MLP neurons of a small language model. Each row is named by its layer, matrix (up: input weights; down: output weights) and neuron, and shows model dimensions 224-479. Each number is 500 + 25 x the weight over its row's rms, rounded and kept within 0 to 999. Numbers have three digits each.
After each neuron's rows, "fires on" lists the tokens most often at its 100 highest values on Wikipedia text that the model never trained on. A number after a token or word is its count.

L4.up3401:496491467480570520561487498484511544532489481510479481463507478485531495551483534441510510535526496515482452517487457464453529476476475519469493488522491487528538508532484464469502511472504495504482513471466492530470517527513496466486509520476536529453495490488486480493520495491512523483514478524507509534488477464522519483485517519474500491509484486469511506445497531494499499477532503521495492447488486524531490528480464467469503521530496456481507505499557463501507521530486471458531498485513510472519535487486498448509484517496487496478539523493479455512487499495478459464494502481483468539494523522522521510485527487475513539543469512494494532471513495507497510529524514505506515455521530478497546462495497500530474522476505499515450530491510507536541479532499491
L4.down3401:482466584528502446498502524515509501543469510516437470526512506519574538471560546491479511513477478472543497479504515522525500578489484518508505500490505501482461505528510527551466498514506512496500531497554477494525455473551500489520504475560530477512522476541561517538483477502496468486503500490499487505561509468490521485537497523489524529473478505504521475490503488550512460487513482486539500522481500500496531482505529496493518495466538486490464519504496485455531471486523505475542464451446495510509511445485491519494470484482515523505463501474549505545486527520501476566515516485537525481445521503468580442515445511482533522511497492522513531545494521513506505492515502532497523521519511498494462489490499503519512513480480490485471483490472490459520502505473505
fires on: "–" 51, "é" 5, "l" 5, "'" 4, "at" 4

L4.up2870:508512486485498484456471557508493498482484523508488543488531531503531499606545511458538503551491519491521459482504527470551455521514496531537462491480497498479496485495554478451494520489473536502534522479514474482489483500495510502497479472474480532504496488486471506543532530535555495491477515479524490494546472524490505510467432478485547496513507466476513516494492465485497494523468452443482492489484491532510518494480504495513534489482491516527514540459437525476475513537521481484488497481489502499528478499499443474500457510528457543500492507461502445479528528534509537495506534481493481494447513447515480459507523482514527484509521478509517502489492514444465513507482507502503503511479444515493543500481486503547496496549477559542485495506504460464504515480520486
L4.down2870:509514505517525482511543477491533502519545523544509521493489495474496508453427507511530504470489458477497512493500470506518496473551497492526484531608475497501499517504526460493492510502501458483467519530486547500522569529512467471529484507494486523468502474535504555490498522488528504478510491526504482531511475550488498502497454477497487455506498447464501514554532511478514499510512468491461494489509486510523493575471457519503531499516472510499501519511540510532486530474515500521496503530492511475482493491491516520471527496452536519507494508519501506501539471516503500492527501456507530494498504497497477515524469482504470488492532524470495514485492506549485511461501486493474530496492510494502516457516465516523517467518493476507515470512491493429525455527489533
fires on: " man" 16, " Man" 16, " (" 13, "its" 10, "and" 5, " For" 4

L4.up1369:548513506488496477537528486511492516515517535481522513485506527523469506497499461491518479499528496541508476486469479537511476528502483524471502505505492489490489473453514504500484484545515501488477499526480514486531501549498494478461510494536487540495482505536467483513541488439528492517529526505494479494502512525562500484487516514491495540495464497525495461488488481470507499478475499483491498434519508537492511514477495511471491504509503491498520527491493478497519461528433508510525500453499507519520493511498509511507496505524488498541503491467509538496550500501498504497520463497529477493467474480487481471490477477514481455502505526470501525513526505510469486490522491513493483519513540471514499534477464514488535515464519512502486515506505507528539506560513520
L4.down1369:491541509551514549474502496514461499461510473492527525542473465519470523555491485570448517481498535509519524511452536500521519510505502542549485502438503546480501514482494508468466520499539509542502490525510487503467522497521508513516457479523515476516487509481510471513507499503476542519499528521470531503516431507500450507517466492492463569537484481501525525510511490509481517491480524502527480451507483461528491446455547531529503499499477506472500498490503562518508461510506461462478461505482477515479537506491542539489513500508519487507562505499503505483494504553506492433516527526518477566521514487496516493485510495507496490459471464525470477563442480551488561502513468500529535494487487538531541546482522476560502481492514496486515469494519464468521481462475524
fires on: "P" 20, "ch" 16, "st" 12, "L" 4, "W" 4

L4.up1008:507465483512500501471507490510491464475523552552459541503520481512516497466507476464463506508530466451509503496505432467530510495486465516496504456501526513506473479543507494484471494502461476502468500506490542519474474558487453498496492505448470519484508515501498494508449458452465487499494535491491489504489493558481505467504497480486467461514465499530491538465485480446491464496480532489504494507506515505520526479527476496517467517500502516523507494489498509470480511481497511498490490524472524500481504501475510475484471473528444497475545459486428473488489523494492527500537495473486548510532497527540471505507502507464490484479543481498502563455544472503485516513493481497476525499531487497473498486512492506536493541500480485539470537516490528526489447503534442
L4.down1008:554550477527512531498471519474503512459504493500507534511478517476485464525465496522488527496484505540479546507505530500480538500524496524503472526483481515486498493512499503506538510513466489483496490528504465529541520455521548527492546489551491520508496516471487499508527502527490500520505508479472484486516475472518470536502475525513528522497540503483435455496509523471504513499499488501486487492466464505473496524492516508472504503515509486511478482507526512526520492512458538506518538483536476485518500471529501531494490532495509478504503513499488496498496500484531513479466444459499495511461525517475498505486517481497484437490500499499546514522491504462499480460530465520479494545513521478549450467477549509456498518507517473473526507490505489491505510492455542
fires on: "s" 14, "er" 11, "ters" 10, " and" 7, "ew" 6, "p" 6

L4.up403:498470509538482530555495480494508504496477532494517461480498483501500498478516471494570543469452493509483476484528504516507490539501502445492516517507503515513528485520487465519504517447547451475499489471459499495503493513478474497489521489511495514486531541520491518475464494547506513515473478453493519459523487499533488514453505546500536443486539484517505480486474484491477484554542439502524504509518500506479504495511490515473463514480506506482573520518487455484499522469473510502535477476462554509492501452484475487460614487528474485465482498506501509507502537521514456515507486524508490484524456462495473479498486521468539508521503479508505516533533537550452533547464494530483499500519465512489507488491516544506494509503475462522443521535480483515483511501497536
L4.down403:517479504519461480553499484481481488478546469529453522519503463513535516490476501487470466490494517523467498485513496497501513500502487499484514502530455543439508530473504483464512497458489517508507447514501456493491497525530484521527486502516492534498540520509478469526450473502492519462437517488517487549494479495511540526542507512501513533476496478511516515492475525527476493552493540516479500488505490534523513519508509528497425517523485497486511462514493523521522491521493563527499527519517528473510533500482510524506505504514486520505491474515478491423457464496511501467534493482465504454489496533515519492474503487516486481507514493493503511519460551470530507459472486533481511509505488486505496493517522480515509532529459538484531531487443534484464492513478488
fires on: " of" 20, " from" 15, "as" 11, "ur" 9

L4.up233:479510536492508540512504490494480437491496536532514521471498533486499518521471498463477478523525511488515495515511510521506489489487485498478504484512494481535441517524492487497506513490535471544467535494435504519500535516451526502469512505474457525540510517476493471519515467445533466482508486476498507515470474545502461483466473540435498514485497534519530515489503496499452502472499499519483504507512468520501501487488533474491522476485442494487468542503545506500551499544513517457532485481476495535496502467508507514502463497515541494454559530543497519460465508498480500478491498515508515534494522529519487521514518501462490485510531544524480496518492476527521543492503526496488496471504471561548544515491476492530476494477503550479430524507436443533526458472541458
L4.down233:519455490473500469518496471509474518469529526492471510465460520480490510459556490481516474508518458513464494489484494511571520503475527539505506485494514531497474501486504523493513517526512478513457483494490533487497521485483496474524495506477503498521515522495521464538514482482526474478528521534474452543512520458485496512485524497487513525494487536520467518495526523487561507539464490462511547489513479494502484485539502491479517498504521547533491494534506514495490469495541478503467534529541517531501431474499525462515477475492500488517478472469520537523506519492509479509479514447459478518521464521492532509516513529534456503501495508459507482522496465500478458448509501559487513490521541510489522515538464493526486517523494494459521534519547471536505491482479508
fires on: "p" 23, "on" 10, "'" 7, "t" 6, "ip" 4

L4.up502:508503513502531529546539492513518471468514514517531515473506526507507508523490492478511553486472533488491484523458490549466507498505456487460476475504499488474485469502476501503495515456515479459507510508471523528482462457497514501484518529537489503500527495495488494506474510469499503488490463482522519476513470508473518454485500543487484492472496493493522508527493470487518546495518492508499520479517485485537486530486484519509512536509475512510538559475493449496544471505447459503497494560514530522525517467513515535472508519492491485465498501502417510531496496480487497486537506478516540496475462569494502509522509511519539508504504490510519505536495495522507528496480497507468517491494508496471483516483502473511493506509522519486483527522503496507499496509528517
L4.down502:514491514477501532445495548452494530505514475522494475519429462527492515527522462524481474487482471460416493462495503502457485504554503484549511500474501529492503528534463472500494490538552474499533481510492517513527490539484520489507497508484493501525547539458517547505507551538504483497496523520504501479538509530457529448481515476494515488485550497480463476493492492471553499512508549502494498510468542494436502492500446488490531462466507522516468498515492513506487487471495499424566526508482522451423533480498476503525547487470498495488531525506505488526475486523543524490504516524463498503550512456496519487559525515538473487506530487484533448512485486516511506515512552531485519462514475504472516495479499496470510540471480450501510489458513486535508481502498509
fires on: "p" 45, "er" 8, " " 6, "rop" 6, "°" 5

L4.up2335:537449480487498557541536465517454501461455506529491473494515526448497455484538491533521464508468507535482469464482529490540491545494502515530482481505485492481499500481514503506462490513475484511499525518473465522490505520463555507521532508497527518470469494460500496537527491537473456481506550479504510561526507509506519478481479531498524557457495478502507535505511521499482472511484510498474516518465510503464494521475502509505499506488512466528486490477503512469523515508498492476533530517517506504513510464504483480544504500503492461484535476524518489538505500492492521472512517467509479509507496517537501516552448491502547548516524487470506495478481510482494431535512483504481431511491523495460470510482489513510490536483538499500519509516501520556467510493490500
L4.down2335:496511573505528448487506501476529531498500488500497483473534518538485530480470537482517477522502451485510548497505480514495544442459490474504527488510501454530518482496510506500572482495509494493483489512529513484498521541552471501527496464502515509475521485499528525463497491462523485507482510511502527449508476484471475490471505452494535511440486501483484503505486486527456528486529521492459484520519490499483476503491511518533491544465493502468490479500544523499472502464493495503487484527508509501448576504488501489460488509476434497499504513485530575523471497494483480559516504501516483488449495519473500468466510499488461501478501453499511465493529511525501499479500486497496505494493513553519516519526490470483508474522495503526466502491507508473530558549505499
fires on: " between" 15, " against" 12, "′" 12, "ing" 5, "er" 5, ":" 5

L4.up1488:488468496498516521495496536514480491512494520525536497541517465500498485519546490503491475487532492528469474478490502517540517501548501523519483480498547507498516455522502471534530505511504474504499498482512483509493513560480464441496514526481492489453545450433484500555524519530483486509498520464523531530522467524445512449452502545504523509423512524523523487508529481498487490488497491509449456429540490491529514502481487530491493526452511525492517525492532498447480500503496487494526486516515481514497514500495474484504477487519474488477481491487494488486500498471474513508483483457499477480487479537506476557524521499496527537511509502524459489537470467532499515494508502516450522503502494491500519500479480548490550463519508536497511519551483493512533494522510485
L4.down1488:450490519478540508480482477494467506438497438494482521469506516488474518504490531503514497444488503458511585478500454474468485470479499524493506459529464503453498549523530499456517487460493501522524477524519518490498515510461524555553474518504464506461511565517534533475468473468486520465460502479503492508517514494499508497516522446485484523503472514483461531463500500495467525560510492536486512492436468506519470516506528490486508483524498510547477526502487500481512446489487515512491503509488505496482485498521543531504531502562517521505525480498484492482486489488529539504502508504502507551542522466518518493496487508503472506485525481482532504521495525553551523528501489482499528455503448519538482512534465475538519501538485431546476512522494561516472511520557484
fires on: "et" 15, "ter" 12, "and" 8, " (" 7, "per" 5, " which" 5

L4.up3433:499491498492455465493524484473513538488442482513465547521490507489493489498489471494525512515501482452457504497526505532500488485515510525479487485474482495495490518510560523437522484520506519511486481521549511485484489469496479506511478521483484495456537494517495498480529513460524546498493471491510497505549501497482522475481471476508515501468481513464505501488495517547474498466514501495466531478491494512499488533476497510459524450507460511481493519505592535511461507513472485491492507527451489494492493466487484488508486500466492511491489524486515521484501531571534518484480507461462514497507496523486510499491497455506526492502523487521521510485552499545471491509468485479502465442444519540502533486462463528519525530493473532532499512489460479450489508527529491
L4.down3433:492518486474528501516512520512518518485486487480493492505535445470505537519505493459485471500490506506497558487491545507483533508497521518491505535511497526501529504537521500508499461511517514473515503470498517526511501504485486472514506519504528467478491488483517505491499519482446515510532479518517500542505452544479502508496476440510490505511501559492549523443546497501520534521463543495462484466498477489502497475506512461500502470481495488524504497526543468527458505518471513488458481510511483521419507532528499530506492507504462515515474533544516538445533508492465518522504486483479525522507468475519474478501508478455469488474533486533449460493498563485531511508498570475465478502493518492516490492515525467426486503496471511502530487494504545500479498510471505
fires on: " /" 43, "/" 17, "^{" 6, "ater" 4, " ·" 4

L4.up1400:482516488517452501495504490492507467501494471449486468511465537490522522487499447528514531491477470502505520460500538519489487463555526482521498501483449455492513481522515501506506517467496488549514490521531488483454506480474510476476490498515511490523524534487488458508514496478548475521485455485493546487511508484490516506501508490500474518435494515470499494475485491476430550491436451478554493517500506542522496592483493520481544530512524483469551458518541497488488503485505494493503482497465495471510473529486477512510492483485519475461481535508507502497527503517483415519503520520502526464483503488474501480448524486464468513513483512463492461507494518502506474480474513483485533439521502505507542477542515505518494505504467513554509495495467515474547513498501559
L4.down1400:515551546502503486509474570481491518520504482493462505473439494503520463481486523518505511476508496491498519487461545533482495533483513483483509523492480495504483513498481513522534468536535473517484472501471515488484510483472492480516538480519496516458489543485474472489501519463507520474497476478483507519494498540480581471490463535458510470482512466469480509499497480520538524498506554505492518480455519470515523493463562509486511518486542472513491514495515492501527482495487497453489506531494514463469466473456519539484534485523528491479501505446522494521456444531533480482483486478493513507511492480504498455551503519521530506469491531493545519495501493504495490477499486522481530528514475487515468496492493495491499522491524500503539489479468485462508496516492530
fires on: " at" 25, " from" 8, "ur" 5, "if" 4, "ir" 4, "od" 4

L4.up2286:477479506515467483479451469527506481459514505496485561459486478515482544541489482464512496496481449486481495474476514504453479507544502466482490519488511439463499475495516542485471494527509489495565528519468491497492513525518479509492533497463490531504493492519511477481513466506500492453495456550532486501489466521488504484463468496528541494502477472514511525467558489551482500513508495503534535464481518457494455555505539554502477479508513446451498524509502521462518535515476549494492479579510493526530538507496464495526479477491482474518530523467485533521508523500458504464520498510525536473494495453473527499504451482492491501496484535472484511508564485589518498509505447438510469491501469464461508501483502515499449529474509505554476464531463527476509505492542489
L4.down2286:488472479486510489494505528510500532488507483491495515475500503486512496515495491451503494549508515482534484502549490506513535531485494461560484444523446446536492506466465506524480493491505489476504515473485509511515497547474524515530478498509515485472527472493524533519536530507472491466470477514520490495475490494502508497530524539510512476481493535472494535537521533469558533479482516507479499564528538551508448519507512530497496490514524506460528537481473508463520477466492486473504510482474495550526536489466520512478468521457490527532499486522537541472500465514516518475514512497498500525559480507499526502502482499507504507466481508511552544488491496506502475488534502478520487500467466527550507479484493521533480512467503486528478507514510498507483475482472480
fires on: " with" 27, " to" 11, " as" 9, " between" 7, " from" 4, "An" 4